config = dict(
    num_hidden_layers=9,
    hidden_size=160,
    num_attention_heads=5,
    num_key_value_heads=5,
    head_dim=32,
    intermediate_size=640,
    vocab_size=717,
    hidden_act='swiglu',
    norm='rmsnorm',
    norm_place='pre',
    norm_eps=1e-05,
    positions='rope',
    rope_theta=500000.0,
    rope_fraction=1.0,
    qk_norm=False,
    attn_scale=0.177,
    bias='none',
    tie_word_embeddings=False,
    parallel_block=False,
    init='normal',
    init_std_qkv=0.0966,
    init_std_o=0.0,
    init_std_up=0.0966,
    init_std_down=0.0,
    optimizer='muon_variant',
    learning_rate=0.00113,
    lr_mult_up=1.12,
    lr_mult_down=1.5,
    beta1=0.9,
    lr_head=0.00747,
    max_grad_norm=1.0,
    warmup_steps=200,
    schedule='wsd',
    decay_fraction=1.0,
    decay_shape='pow',
    final_lr_fraction=0.0,
    batch_tokens=[8192, 16384, 24576],
    max_seq_len=1024,
    doc_mask=True,
    train_tokens=152000000,
    max_steps=9733,
    dataset='wikipedia_en',
)
MLP neurons of a small language model. Each row is named by its layer, matrix (gate and up: input weights) and neuron, and shows model dimensions 0-159. Each number is 500 + 40 x the weight over its row's rms, rounded and kept within 0 to 999. Numbers have three digits each. A neuron's up and down rows have the sign that makes its largest values positive.
Before each neuron's rows, "fires after" lists the tokens most often just before its 100 highest values on Wikipedia text that the model never trained on.

fires after: "und", " ex", " ", "r", "our"
L5.gate61:454465479457494480437550492502520490509516521528499462495372444512481397457427486542484472479547553572486568507563531509507506488510503552556441435511535493434440556571466469519499442497483496479541455438502447523520456501499526508465457480414437426502492461497507485490463460458518500534508437511537470459545470502448498396482471530460548528499558474543450514500498476462521477525563488491511496465496501518467506458530581402504536478413532452462475534494490546558574465484506514
L5.up61:475521554506526497564494468529561510567497482529546498439495490549526490472513518547467471508532536475459488457464466512496503526511481525500549479488518456515569436502522501461577419512484487502544465467490602562404512519504506558462503507486443495467565463505557526504485543424506489493482540550516485476480453434549494455469548490412531454456549433452476595502470454515508537461518469524526482535461511493578477493492466605585521540500473477594546423551514445476514531551521566

fires after: " p", " P", "S", " R", "N", " F"
L5.gate385:580470563484471447450454476454523550475503511501533493531489466431475530497471561485485453465536414531471499441587505482543483521545554531472457522482484446503474495447485467475567522561473474519486467421495484462608582408508495465536557544527488509487502507520441546463464483417512453512555494447482522509550474531545492455522550474513525506465515504474516480488525513430505423461468446479538461505507572506458465389502507485500455476464535462548554507559587499491517414482504522
L5.up385:498520510496466511551552565485538423474533462502466528481499420537500531387497547583457421475586430486476497502526524472447526475442528530403444497489444467450504527537475491480554454582520476466490481507487557548532523476487405484553517529486506523535518527543464498435515452447547569516511542421451538441486510552496420511520546438471522555529524490515510507454451525436495522503522459491497447543519498475510531543570509516545492509533529454483516435432498478459518478471471446

fires after: " s", " S", " the"
L2.gate215:546497447485513506464541551478525473429501493502432557494539487489545510534543496472414446402495494490542458518521488529462517469497462491539543498547549505583444519488432464459542548441517537436450504547525553467526475514475453460484498499454576459518557486505488506516532444503519458468459502475515481421502497486427519527480469505458450497554461564482448552512567526544530443525444488434551543476493448595437524426489553478560499522440544469548481523546478466464555503420543528
L2.up215:481496470450495569604582433525459503497537517551473530434592494505483516506451511501496490404438439552478441511454550557518455444483552437505587556525529505546454485520479551473504477465543560493504579530499550503523487518513447428495541444516525436481469514612534526436503467496486478471447489536492523479515583524549516558528516543532463475475533500486514554498529445471472494509463510496493400552432508509529551473469476468529463446482530479478502506450492484477545464466466502

fires after: " f", " h", " G", "ep", " D", " J"
L5.gate46:429458525473479525456505507530495496501521422482506565497507486523470476555470461471511489552520534558513547479578546482584503462510555508576385497540417489496422475472533509508516484517464472483520426476467488520458506498485413508502548481511603563495567410533560501544513524481462486476459508490565552454512523521459531471508512480544567497562522461481481484573541550488488512490496410538507435498555552546498483461539522478535456528472487556486476489618474529522537534474459471
L5.up46:603484482517491582461465533468540486496499460474511478452481502528486550483492464523530416541531523483446532493465469545460537524496468543505535425561500514447505463493491505409527419511478526532607461496550575554476442537491574526611488441499514491544444519510491510523511600483427490559501478489550512494516560419484500481480546540454565489458492522545503481461466507467486573566466479495481515488489505421511419542451517459504480460455516530479419532513480520496492467456474481

fires after: "-", " (", " ad", "ch", "er", "and"
L5.gate270:509494509489511558450513533529562502432525577485572481473405459507459523472456486446523492503498492505531496529441485468528447503513458491410526546457563421469473531521427474563478551592478523503478466463549526510510435519490500449482549479452506498559498541458531534545554458501490519497489414446536452532471441507474421538557493522552508492445452519544544493513491558473537515488528443493585412468480401467477470445520435517449502537471511516501532459496531502566498430503508547
L5.up270:503447519538507545469449467533497390530563541500570456497515474511468430446509512449454530500558513505473455516446487465499562574544489501478526468493477481435499487543510478525477464470490489474526505421498451540512535467565483464417523463447580462495482461453492550519434526485506578484416501521507514610513481551505463407487485503530442486479435530488485441539542551514480508540528424479492522477514488533498497539563447506548483488477536592571491536507538584527530437474504529

fires after: "v", "og", ".", ",", "i"
L5.gate508:486490573546541459532512486451467503520417524538473411510438558506451564462482386570548500562469480533522462500489611419473509489515435503438474533521511534472499524451543558455466484512533515618490483498495519523513440470521515549506513514489444530514552480464525478527488487495488492475534514539509510494469575476420549499541447503496492481472465537515519456462457487534565481500525540507515515486518567591467560452453475445518520486503425509555545469431534477474462478487575540
L5.up508:478475551491479473484518499348544456573491527503513462515527482536464550506491430516468428528523489513471511483546476478583493474455530539466475478447532409449549494454450515461486447483516523515483498517434474461504499535495503493432545495487482534447467548557496516435581588398477503537531500465470445581450507594533469560529503446529490491532527501488546492447571457471477447486501567540513494488468481506505545474488523454445536499488491514555517483515590521537579483524484520

fires after: " w", " m", " pl", "e", " was", " were"
L5.gate247:450472508546564509502523588480494475521477557546538556439491513491550482459468503446453538478466555499492532459534552515529485507454526566509564542541531530565540595486452519533547560509530481542415486448490432561479443553404523519529551505481488509521497524479475506490547480454534534493516525472487536527518435514458533497480515434605511397526509516506541479518461440480459527493501536557577558527492486442416469446488552543528488459444475542528451509538566471514499496504510450
L5.up247:536489505475469560514489468479514530455468556483502507478443546512536484463478523500545423445491499482560458393509501426497494514437449508551496569448525474443530409482501496533529541519473491471497397462499418495456482501538512481503486513558532437530515501537488533495583459548446496468524445512501498468481495455477504524422498440510611459483464530420595491489514472559490509509437607495425481473458500529499528481540488411508509428450455497460517470453498483522540490538485512

fires after: " re", " Re", " S", " R", " g", " B"
L2.gate615:549487529408510493496441535500486460472465470468497511535468536484435509465475479461525537545548507510540561487583518504523597460476523434520509565433451445530546474408566526498538514457460496499493491499506506525428435461501498515502591533477528435512513465548539418505449480614495562463491537477501464496555505550482434595483486374518521476561488481522495553548462525488529534511497437524519539545463499528563517473476516498521537501477458554478463527492547482518510544469524466
L2.up615:526530543412521558471557532507554467480466471564562479476493462473563527592510526509516496530524487532597610516581500521515492459509465525569504550465470462516521482462483544507477481505474440556477494503555589463453454437522562499422529459488538483515522556505524472604470430496483517472469486525487566422440437481500480494491524513405576498553506527532499504566494529461525520454487407490530491495472540489512468498469461514488544498477520484489479429536567484517479486459496468

fires after: " A", " E", ".", "A", "I", " F"
L2.gate266:480449545487419471531471530496529484395489487488481526525517475512456553501442462554546525444538542470442584467455547484508487506500585445512531506533454470479573499584585428476475481512440465461519514486546466528481525510502445480573457511508558481550478623537485466516472538462530502521518528468507545497489474531553520490490521515463496476553486528534486493456448472558532464429476460448443475471472469510414535495470511414466543551503538557481483531404431486536523535521505483
L2.up266:497471565516515563453521542505458488463474565480516569516518481465475589549450508485568529539544578559535502511485512500512529441491487560472511549506494499473532522535512472451484433444509477466515525479545514548523520508550487580522505469533530519471445533515520543534466515498519592555513583507531466532504531592478448484510532511503517525525499456571517522515538408465596442440522492467470504485498542406533535514446449443569450533493544547482453448458503448502494493395441499

fires after: ".", " Th", ",", "==\n", " and"
L5.gate253:466464482459488469492564527500579397448521502505501452499578512577489513519527513500492481545530537478506562498519461476532491492474424457469529471476416506534457524558523443518476479524513498522499492472512530570566438488506548541525459481505478500550423477523468572504470385538483513492493494514450477586541563512513528571536506566382454510528503482484492447549515450479554442518503506451538495524454531487537556490524491528535523473502487434547423523526592528522474565438497539
L5.up253:548544467541482533553472494484552518478509505556519569529538537478419527495453492499480507512523419525442481462472462436527466518541424504472453462477447567466461479507470561462463504461509568507504479506572446533515468457465487435499506458525548508537502426491498485471513460542461441482541534516513486606522469609483453529507519470367459542492431522471489465473528495514541517496545442554524514487512555493546529518515518499432493509431525474447462503552614516444510533462467482

fires after: " v", " H", "%", " s", " m", " |\n"
L5.gate174:452550502566520488447485542526485531596516529552533512503521543501583409519525423485420516461470548482520503455504559479483447458453481419523506514513529494434433529510495505461482487494464442474505532532515466476457529473502491515480560518487471530481505464466534487482484428546498463480472572479496455534595492561479526546467447420540476518511533479457532590433459517500518442490552488484565523475497550497481488497569462464470512534490496424537535515436543491421500435391532465
L5.up174:459500447446507525490436471524540552499480453450509447540429458513512473507520494539427449487496504483465560501514504477491424488545573535511482477405490450523481438491456508502466499511547532558502491497501462525455517545458533449448533493488463509495564514529524446593415523465523477529501486523484528500626483500540521534520489501515517535505480531466503584526510552509473508530484497538492428552557613448484496520560455489550454496492447365455493480450469475504476471538459585

fires after: "ic", "i", " b", "cc", "on", "ut"
L5.gate181:479451482487482450472438501458479540491475524535467517545547486572464435462524439495562482543433538517497505558489518517526425515534502481494515520568564617544484504609456435535565566480474542480500511549463534530500491458473474544539554472524478430494513516454515470517505528483507402607534473498500525529470424551522527560483481493505499621494541503433503551431526475440483514557502498510466497495486529478494479512462491519521446429507472578466511508504488481484487418547513478
L5.up181:541502519518467528443482506561485461536521457488531441547451526488505499487443430481477500429502481490476501444605522528482546494427418465541472483514507475532469558481521534476539540527527503526542427516517456469549485475513448548462460452486527511513489452516497599548513546453482505446522454467569533523517499519586488509475468466524592480491510486448493559443551489473523518492501580475403526546456514567549480528496478536498571537437486527472414548509496580523473591491550537

fires after: " ", "ct", "ect", "at", " part", "ad"
L5.gate281:503515467510465489482456490474473444453503451457528540552426577536483502441524568498462554508524480484483504537476498538495493487508468516512494428554543435503474467461484423538458459535589473469536551516491501507544528522570480496421507508529543527481435548462497430526522556532494509554487519421438504489514493478506524490592493425539450475495466514511484568533517467400514499503540534498417597478485430441498463499516485527490576458526487450564583482433524447523536516454447517
L5.up281:501490573522601528477453562476456510519506531513555528558528473411575527477525511542485453481498413500454528474585517572534500459494470494497514522479441453514485517508445450483487500540480569498492471422511536578459485522546474567457583462506504485502506536487501469494562423584468478539476558508581477480533481508542479464570520486502520547440577479484533492464509489507461484531528521593508531470496510531500562481558554461459503465442471457485514423421484509484555479513553529

fires after: "t", "ow", " re", "in", " cont", "p"
L5.gate318:486515478496465505443553517445539492474495484548551549519504492480528481418568461490537434536472464517464465413525481502546540464502464551547522526484479520532472526451484493480526470541487447467570496476499498509491497525494538477521399487459502448524544511479497555489521548439539478513447547464426520598500615517531447540450490467522456539563586476556501443483519492497439505482591503537490614535499544536517520496477512517478532474523572512527474415489553494587458529437481521
L5.up318:483494556512468546527449484510531525421528558475493524481567527484580476518555428477504500505484553501436415412415446416537486501554507458483458457444541456452515523502507538479434489446503525498514520470497452449529462454471535535505416498506516488495557560496557509468522501516433504571517525555479479500447505589445502504505469517450490420561528491540549538543483579523461466523438501487459452509510476511520525541542561482499475538569543468572501500474518525490528436434447463

fires after: " D", " d", " N", "av", " L", " B"
L2.gate148:491566457509582408553411468492506478530513550565411487543454500512475454475444423508510517522445555488551451428496476480506448441452573445546548461479483509506549477513514486485474446527501451521494499508524474517519556466471534489514573488482541435465514435493504458512535518526459511498469498432482526547458526556478544554529515563494472483483428559414497572475535522532507554494456517477499444535473416482559482511475503509441484550544477431450494468556473572475521472488540542
L2.up148:465473494547461556526543504469459485498566512537563527519516429507513466467516527487521466536525520485508560488577534522498518464513500477491549472433433527476548492488464470494548498510501564507534463456444445493497569487495562512537499418472512488534439501565455476459483482507507490566493464494524499534551555450570507499406523502547575467473455502447495441511594444519498442531452557506529505518487602505468556359487435518500439475458531523484539568497526521511542485493577456

fires after: "f", " R", " pl", " F", "ad", "or"
L2.gate489:437576451525497529449536477527457523428498483573493457513509503526480456563502529504497526401507576453558467485480520536391491561467476554540491526527521444524476512543530496510548476517573514469517511512494434461472419499548475511451532492562396488474472566575511539420546588561456488497478509520468508511457580487479478503467565498541514494497506527504493582563490465538497496523546511523475506478531486459482461493503491582478453532550499520453555537546449456557521514443538517
L2.up489:430576502474477526471498401437473497408476548536587487528469489495512528529488513521469563458499627528533456496554533472441503524542486594508506531578522431543518496478524506474495534508543541514525421543526514536487478526548574568434497508556473509483474484501459487476452547520562505493501525507481498421510457449472458514523510484522545575462478544458485560501505439508520409527520495434455492461524459416555483582431522480517463494531514469455521471481496498486469476499481479

fires after: " l", " S", "l", " cl", "ar", " s"
L2.gate297:487491549499430586488486555511522497547516487493505498451539531497539507414484463513493507468506490513499492448512487467550573488505493472528474455428464470436523495475591487512405501541494424458530537523515461499563495480490511529505571383458607475434530536463506454463525583466463433521425567466552513471491504468461560501427522478522509514464441551512463464530479490469522497497503471552469525452515517541452498444530479483461486504485419494499571526501512505508539416403475534
L2.up297:500467491516463498514485476514535500531501408544510445482465481539472519491482493510492546514533552412476423479495479499582450400434480459454495520496526498514573477519618436497450489474496466443535470572545464508465512456561486410514464435533491509495495500504550528474506532451448561520462553478503463499492582501508495538565454460486495501550479514451461513483505519528467437538478499533449495538479530436500506484561545461490484439433456585500512491464426475404472526450501580

fires after: ",", ".", " (", ":", " |\n", ".\n\n"
L5.gate172:567501496403494479456464499460418522457524444581456460443441512486453496535487468487551463402439521524522456434479500514452514472458538518479469517477507512469453452521527507541433430437490550555555420512539526484501523546535557492521570524499511539522589477568469513536442481484419496494520495532488463489483499566410469436490496463513540489478511497528495485529504473509537490547538490518517449477540531468432607451456526495489509516493511456568408513575501452514487485495518513
L5.up172:522523525528536481455520457488451567483520392474478421541458479525551443541534466502507476464520465470488426494588566496521567521537558489448511538513484547490467498451542406465489492534533492496532468579492448512499491539534494461458496509520522456558560587535480546591535500472543554476461469481461483598450471582511526522530457542475517500528530490495465466526471489496488481552531517515500462485403489498571443555520503510561557532517513489566545570510518542461505543505482430

fires after: " K", " J", " B", " S"
L2.gate131:540494525575522492458496568507482413489492482470516522624486558526466482514441456547447541533584551576444523507465521480465557469471515455444443611538453487499441522463472540447521440491453541485539447518475539457517529434518491513569548525450502458482499511512546484418445485520467536498527498422529492544512474483442528551469472482479491487507446501495478504440491394510529502524517523514567481524500466457495523466528538545546496534546465518460489454534542499479517590505563495
L2.up131:457484482499477440513539486573474526488533456443485433450563518513450491522497452494503569446506528459451447490503468568418446503488496462541477480540550532480498501507521507506567484570509503481441513470501524512439417473455513556549584539472619506498484535455408458483493538527459482493436493432460508545550508500484463525509527453469534501530508533432496515437521509508476477487475454546456574494449460486412495507492497510492463504533450563521539501567593525442480491566562560

fires after: " d", " R", "ep", " B", " b", " s"
L2.gate83:475565473466495430520507528481370484587478555492486487506499515504471497535482527523539497526536505532534551445481447474578500530506537474531424495569422518494541489438434513488464504446553497497509439458429559545502489501470503439485564497511426561479458491517550507466504479518487423459513506565459557504462463501555527537470507500442495467526442515453534507499498580446492591492425448509499535480450521424585479516471527487518491516545520494457503579554455481452532505458450528
L2.up83:526535505496454522486496516527502441510491445566523520540552453464535484557485456497479465484491536475596489505475543509519420504508506457419498488486500508452547560511511540467446500466449514545521519429532504526565582514536443496490441505459491566442537466497508517474456482519493527491492466488427522574474578495551611516538435499501610438534527424488549564517490471413501504512449449457460506498530485533461512419477482490522477520461514382475493509439489522441514471548486511

fires after: " ", "ep", " J", "em", "f", "cc"
L5.gate528:501456532525498476556461572511563514523539476552497488429454493505516473596461479553474458529492430546513474487553567519535504499546491477544527536548473543465537416426494440481499565499431499477467542476505565482509471592441510562498438509503543591521490477565550516465430612533492496503523542528502528476553534544556474471503538538485542522535466542483514464510500520476504454489484507468547509552462494456585579435531467511521526551453494540482522512560535473527501525437495566
L5.up528:528527481533456456444473573483446486530520491504531479421473469560502520582552480538432541547494457494492504509531516455518506480481447588545502493510507544493462470469477516502479507520438506524574521416545423484442414494516469476420423504535463526510536510447500550457506525525514518500434537407573495559506575473547449569525479477449496437497499511517518463541570446473480471480476516540468463469460516469512497436555577495448541555526510457470510538479451400526493474473473502

fires after: " b", " v", "1"
L5.gate119:475529535515503477458494556481490509552601479500492501504513487474473529472552420516474492533614487481393513455480557468512492472486535517480577510426514492561490534472535464471536544485482504484430521530523488523502487418552540459476497411509492496449459468507533492481499505499527479510505490520492533582510501449485459466590492480517510433555468503510551436518544504610529495563510538515502470496517521598449544459554458375491445485513522558540567516456483530498500493422463495
L5.up119:464440504559479488526512560488504505483563514538517466520503494485425542457501510418483491491480521413466493503447536514542546508457610450498519527465504451551531492512471534451486486444554497578581476557534431512570526462448500505490476528487535430439479470511463435617488502475526575463518469456494456487503500537479485519520465467461502444480538477524475505533449466460467445533497546645556493511505489539529550512470509420528476511491528423477483447456454479464505546519459500

fires after: " T", "In", " In", " in", " S"
L5.gate612:458499508391496453485453434613519551490492452523438544488454511494508541470498464478498452556467446492489520468500483551482499545569467465530551516566543477477500585475452490507507507471498597436519519529494545587476528465580493541473600452486482521544435538499504458523491508523468519516528562511485533480519592509485518483445503551431528506499570468519565477505541500590506426469456513540477462528477496487579482479536476464451511505493570541539533524540469475430484511484536493
L5.up612:501491459471535491540484479455500548518430465527549492498534475541444535496467517506492541516424519487501500515518492480517451504528418570501532534571522455438455599485466461530509460491489483516518508500546483574489540505559477539479502519496448465541433445496503441529543507529446537511549514529566523440520507495438487435457465466440515560527473466526547480409506465486557484432452515573423581470485430614549473526522452479435453581492462478525464493492507500455501550564471523

fires after: ".", ",", " he", " and"
L5.gate424:492590577485521528440496484487480402509514595532462442492454523476484473463533525448510463493514496505598506476490450462476496486489491541502538471459418493462556511564476530524498491477448534491472490430414491447504459507462504554439487407513538508484463511543461472464521488416502438470490468504508390548517526580542477503451434497510506493566544456529517481462483475537521504509513539522531534537518550608485475571502483520445518477543485476513436445527542530493429498508504569
L5.up424:580513550486546542517489454534519465536528572533598523567552550534455455508490469450379456520469530485487499453536495439483500460520443528537468486505516484509461459433513525512548509465550480499480436541434444539465502490507523489505527535545495488491502537494495523529516457471466453467545498447458440554481449478437546526418515458529546544457477475487467468522458513431511496542528587555606441503485502526536509459470470528494589490472527542514545535503458539538553451410468497

fires after: " G", " B", " c", "r", " "
L2.gate341:481541493520493462528469546528553509494523486524574419504488514458509550494461502529479472472501475479536586572467584446492522462462476469502516456451514505563470440481432456464453504475486624450532482569499515457458542493518481486542440475548492484524458460565471492478565538504518489430524468448450519513474465553544500513513499465594431423493507456484551446534519486462536513515487513485544522539551495526501555453510402475469505531421554430520484592521570513459529541511501473
L2.up341:456595519495483482434487582527564509501434506476506460532499488462464481534417530531431471531466493534475483457566552444468537423457513511553497505490511503527500492547421397482504540447477543498547465473467499475495506487524479529466497519529471427533570564452495573482497472486496498525503489519535515556521504553487480514510517470527460496571485495451592514570517560480497500482531423409534464477549482549613553534480497538460567565517555493518456463504528454462471502551542466

fires after: " Ar", " at", " f", " R", " F", "h"
L2.gate244:514522462480423392499575529491511439436514498528478548530491470507571531487486515479565467480464440525508480534532482417536531494446573565542545447491494501463393407505442508496517477570472510478524454485481534525480508504498544531510537547530570567420532577440480468490571543502448492523469518532496503625481478530538460575498482492520489466494529512537458507490513459462428516553526480438498502453481578497477554457453451539553516509501491482525482547505482540546522492510502519
L2.up244:514534533494483446490534497503448536445463518498472424421509521502547442505551595464567510491514542530513484592535550494522469539541503486423548436539553502507477473536401485555500526538475415488453454462530538525512514551463526496533523494503476525511497508471516533522565425415510493448530512477425476549449507501509519493451503523490505489533492440562473480484509504525514429518498522388479485486457527498418453540428532502490488421555527481564504484420514542531461485585541525

fires after: " ag", "os", "s", "S", " s", " S"
L2.gate128:508511469471503509516521456507448540498424431494428494588478464497505496578549524537565525529529492503463494562543533504480496454452459388436496539482540449458512521477465561537540565497439486457533496479463501503530535494522484547480488533513479573532501489539544451524463551541504450524467532564421531504520443536574464492471465451497562496490466497573582482549430515491461505512529532467541452463485510542433506539484579493511428448462553440476479542496474474571469502424445491
L2.up128:533454555521505538483467475493438434451453492497503471547492511447447467534482519529492446473511496473414476507549492540432511463552550502414492552481459484465478500524495546580528578538447512530544465508507518453516460517469528514517473492468536547509565564561547483469484446528508486559537441454446511545419514538454493503538525431493513486444447445477499596470538470503456418506499474485509463460511542546446542530461478537492478455529516600529501396522462452478460491542416517

fires after: " l", "l", " v", "ss", " c"
L5.gate47:462505528462546435454473449488409472519543525551512438484485407500552442522585608454480476477538524521512510444473607487506547488486514512550516520505409507522463574503563560494530527497462502536535498508528525495498495518491512520534548469590522535501449546449457484466499527540546556489458478537513484507506597473518499526492500445549458468469501438510500519497508510504543440523470445525433448533477509499526496529564494546494479391488467543550523451482506410465502527423482460
L5.up47:513497513528536549502562477548533471487516494556558412460497533432429438426518546496520519555513501508524479470463485534547576432528512461462547489501476510570478380518585556497502492508496549514569526470542475546545540501416545475498550490494527553460509513449476532480470533498492520473503530511519438481502494551525474469630529449508442535508526532497490471472485535419456459449493498499508491493577544464505520502463431516445494535528410451466464463467566486509444459481449501

fires after: "p", " D", " d", " re", " In", "ug"
L5.gate621:552517470476536518565486451522460549444476483583487572531520512490554440551548560491475504549499525556456544520454498461545560534543503470494412536506480496391537521490486453471520474436458535486536456458456502487457470522528475452565483535538509549476478505510475480478544461512505569520490504496499430434499497482530513491483422509503385519522597489521381508468482505466529491561533481521510501490476466560568503522417511571568472492523524517446506460467503570507525534440499461
L5.up621:524497526559490474540434485573578482471436557510493460424466504435461481544510491549597543503480528535424537452533490474530482486537549473522515504469508556472475444555541450439493534569515492470442527508526487548526530493392494472576527512539588526502543499494422497432471544398519502566472467458507498426496546429475509495496534471466478508480468475498464524505463446526503486495528487537501537478572407457460462464534521493478534493487462508568526539529472544543455536495488439

fires after: " F", "l", " R", "F", " E"
L2.gate193:499577483525449521522553466530455492391445520524471503460548535476453483520510481535475525512520486456452521513506538449482458516508541518525421492555490513487494493478507497503505564482631529400474536489555588516477523468540544555496545454510548496448529586499513518454456514499463420487591473448491462546446554494602494509531492457505491457544505466546545501509505469433465466507519510506422477585496486524439506513495480534494509507547517529414493479474538546497479564518432444
L2.up193:518494493455434501574554500427446510521494528429490509399549450439506450539482478450468504520556518459458505456501470565470546534550473480533482454479480471495478553481501470480461488482491547454490418466531557508523495532537527421456412479537508545466517579434454588574526534537527556492448489495472457512475487485460412502503528437499524432515540496559476526463558416461525520482503513473496453498527499453467458530566528534523483533539447526497582475515575535548466472505525483

fires after: " s", " S", " J"
L2.gate307:481551485467479473485501574505426572477524451519398584456451528476564474444480557502473582498494517583514466548491607530500571470479481495458480486545573491485436563491529577528541517464517497475556555509484548522512516494476487485461509430474560539568522509557530483513532542506434505534480458524480486490515535557520525506493507521534499521537520499504504499515449532506454474469481529501547479469554573603468498509407531422482495443512559541488553526578537477465538488493500548
L2.up307:499481515466469412538544520471489478555440481477428464472493576508489501482443449495511501486481501536445510508464474573486506447486467538448464514582479465512485612455557501468511469489492457481506542528477499451511517449470481499518477441428575488504481499542508535577546439547449510513447490515548551477538489503611460430429458423514442520503489565514494494530469519545419462464481490497502525533501520584489518450487424433479466508494556555530537523511507419449455459511533550

fires after: " St", " B", " c", " re", " b"
L2.gate73:373520527573536550499479520509514514467508515552457469529489517512521520561560470509552432544499530476524521467480511537516559486526439535482473538490471551492491526488518616552556504494456560457526497449519500539506529491517537536604418618461441507538491488529489519545470474566534521465564443471549489476564502469505545522532504451535447558511514456468564447498517483541527552550505520516527503434470439451534516519533521442453467520525596488530456541497473449462516470535504496
L2.up73:485529505485544585491527556515519442506557520475564487541508507499527457602493543502492516534542522528466555461450503520474477433504441416445560443487494514541417535497471527494530503509458427384509525496472487461543548548506505533433529595509517448450541520507610514476526442552464462531535437479550474488544543494469551531458546443482464560530477516502505455490545546523460523475544435507497540526447463480499471589472502535501461523481520542509468493505444544482523496564450524

fires after: " th", "we", " ", "ot", "os", "und"
L5.gate345:483478483507552429530497556605546534540505494531520545521431490467399499517516468497524474542519486517481453480539463539564520466485505428509484508496459402538501548541420433459465475524475534493568589483551547447497516476562541499487554430504469587562465558496439515455517494442490492520449473511603512511456546482518455458516500419513436531524526449461457465496502470478513451483483499496487503528559496567452513427560528506489523431535445451501450512513470459491510485489473495
L5.up345:537431577454546485450525480608495519538499460529530460422500496418521520510503490557444485503610518432473545482472507534476552452527507461499480516525497493558516482512461437440530492489419524477457484489475508490506521520546482533481537499497518498468493570519546522463438529449565538460478487522526453474475544526461458435552551532504434547525529530510516483593464466553495486509447492537500519538486479458544495568573579551435520487530458402525515508572558496460562494505450475

fires after: " per", " in", "er", "at", "-", "en"
L5.gate522:500493503586529503503506405533542537500487482526544544525559401511471458471511519490457539494492452475466479552467498531472499469580403417492512522495502567442403531566452447453502493481518498467490497493494560578440482525519495540564493398506446467508519519516471555504506534484477475552446477494476498537523464542432555541489530516482468505563463521462527518499526526506552509411474480586555560451533523544504530477506519460499507462518490520518515558489577530414454496417518498
L5.up522:476522561614486537481516489476522473497557579452484459469513497493396561593514519522548561471444474441500448519481513483463562499479516458477478484548491515465471530524518487477458440507584485470475467424453493508466572436518447538548481451547480412552535472494490483472453581482510494484445543451468542544502485438508530480528462570551508472505513472522507513465565535471501536508495449485464509511439499413410502493509484515451483533588474541539491510432470476492555480524478455

fires after: " ", "u", "p", "ow"
L5.gate494:456551512564423449538454578492557462468504509545516543485488458502522476484498504549544488507461489537502537436491489413533532512573506558473482465527531438484491419444450473489480552602500478479598562438502516538463480454503492515448534484397480502507515444566496427457495524516499519546511466459498451448444526466454526476496472472513449478451487473482432527491498532451478503495560506490602502461500538488546484485537442506509543522611478509503431539501520493531531577485476538
L5.up494:486580532403522448544424503479545473540523531520488562437455556436497501512527544500506542436552493553467441467407460468528480466537538560501508445439379452516466502519477551523533530515501500424446449487469563487478484497474503514477491560537515528462478420438513499524516487507528513457507501530499540456444456499484482444440581472555449533583477481556551544505475540482491486473431521482432462462520464525590457466504523480539462525529542459471507444480503538513509516476499494

fires after: " E", " al", " R", " |\n\n"
L2.gate385:508503574518459524546526483425502481536480525430512558531430489454500477518468611510502540445442475491473543490526516530467453518495536453498496514545475489509462513559572484501574529476473445434550522475549588520488434535461488513491633517514517439560528511592501489525445498539492573563551511449515544471473518533570532542536479454496508559424483509529497487482508554532496486509508470471473512425429506456576492519522480500471451542502559494458483533483485506517534574541450549
L2.up385:557480451524504478563566498476481479607470507453460413463469573456490524512516475545567482455476447502522530534541513513481499537498490471491511458583430537441437529473508491507491487445562533472498429538560521508453441534510528535515514477462475550476465462494505507579552519476563471502467460493539509481481405540503436507531459478417494517520411520563496527457504505503526483498478457573431482574483471434569490492464434538584508511532454469530523442460478503513481461515489427

fires after: " l", "m", "ar", " p", "p"
L2.gate217:503497482500516501451487544406513543595541430465508611485489595436523505456477508481445480529504461539472501486557493503556507454544536519487488538447563505414554459501532560491515520512496546475552521422491451546468485448464467490522528513534467499433509504507459520523506483560551547482499555545458542467479493501465483437529516507501514487584449447509521508583519396538430515565502510469459501442451477521547506484559557491440484544477489525496556436493461459547474525549535463
L2.up217:450463568548534524534510471497547484550452522535509464472477512501528439455462527542495560557442518414445457477500507545530540486507460459495525479505544495533412443448467478459492489453535545543525476412507533495474521497486508460499541449507505481564496515519525501463507543514519562430459563479508549514505467504506472529553478522486532553476608482449422493513491526490495491563472532486568547478431542571531602511536518449479533464453423572489500436510426528448503526467413455

fires after: ".", "et", "os", " w", " us", "ow"
L5.gate152:553561503488539529516508540469443531546547500519561559529496462518499434580471464428523490570460497464494478492513533506530520420472534485506504600542550531477496522493444403494432439507480510566530563440473549552519495520528487505551443525457498553509467484545480493465432483504473450493483494464532498526540548418515486534500588557515488546549482485410512506472515560529434518459500485526495570517524559513531521488548449455417480530496509459479521489539436426487541540411485496
L5.up152:447514513491503559572493539444480460509410469523561462441484483504488467494512436478556497451491456526486457462455486417534521483459563539542492500605485476517482538444548526540454510553459497491509486447537531488404441562493524497509502491552438479527423482427440523566433439522517490525468523512498481552488575520514462507475550464512401506485487503445497506460515481538461538517499482412477513518492540501527501478490492570430479495559411492547491507484484434478418522511438450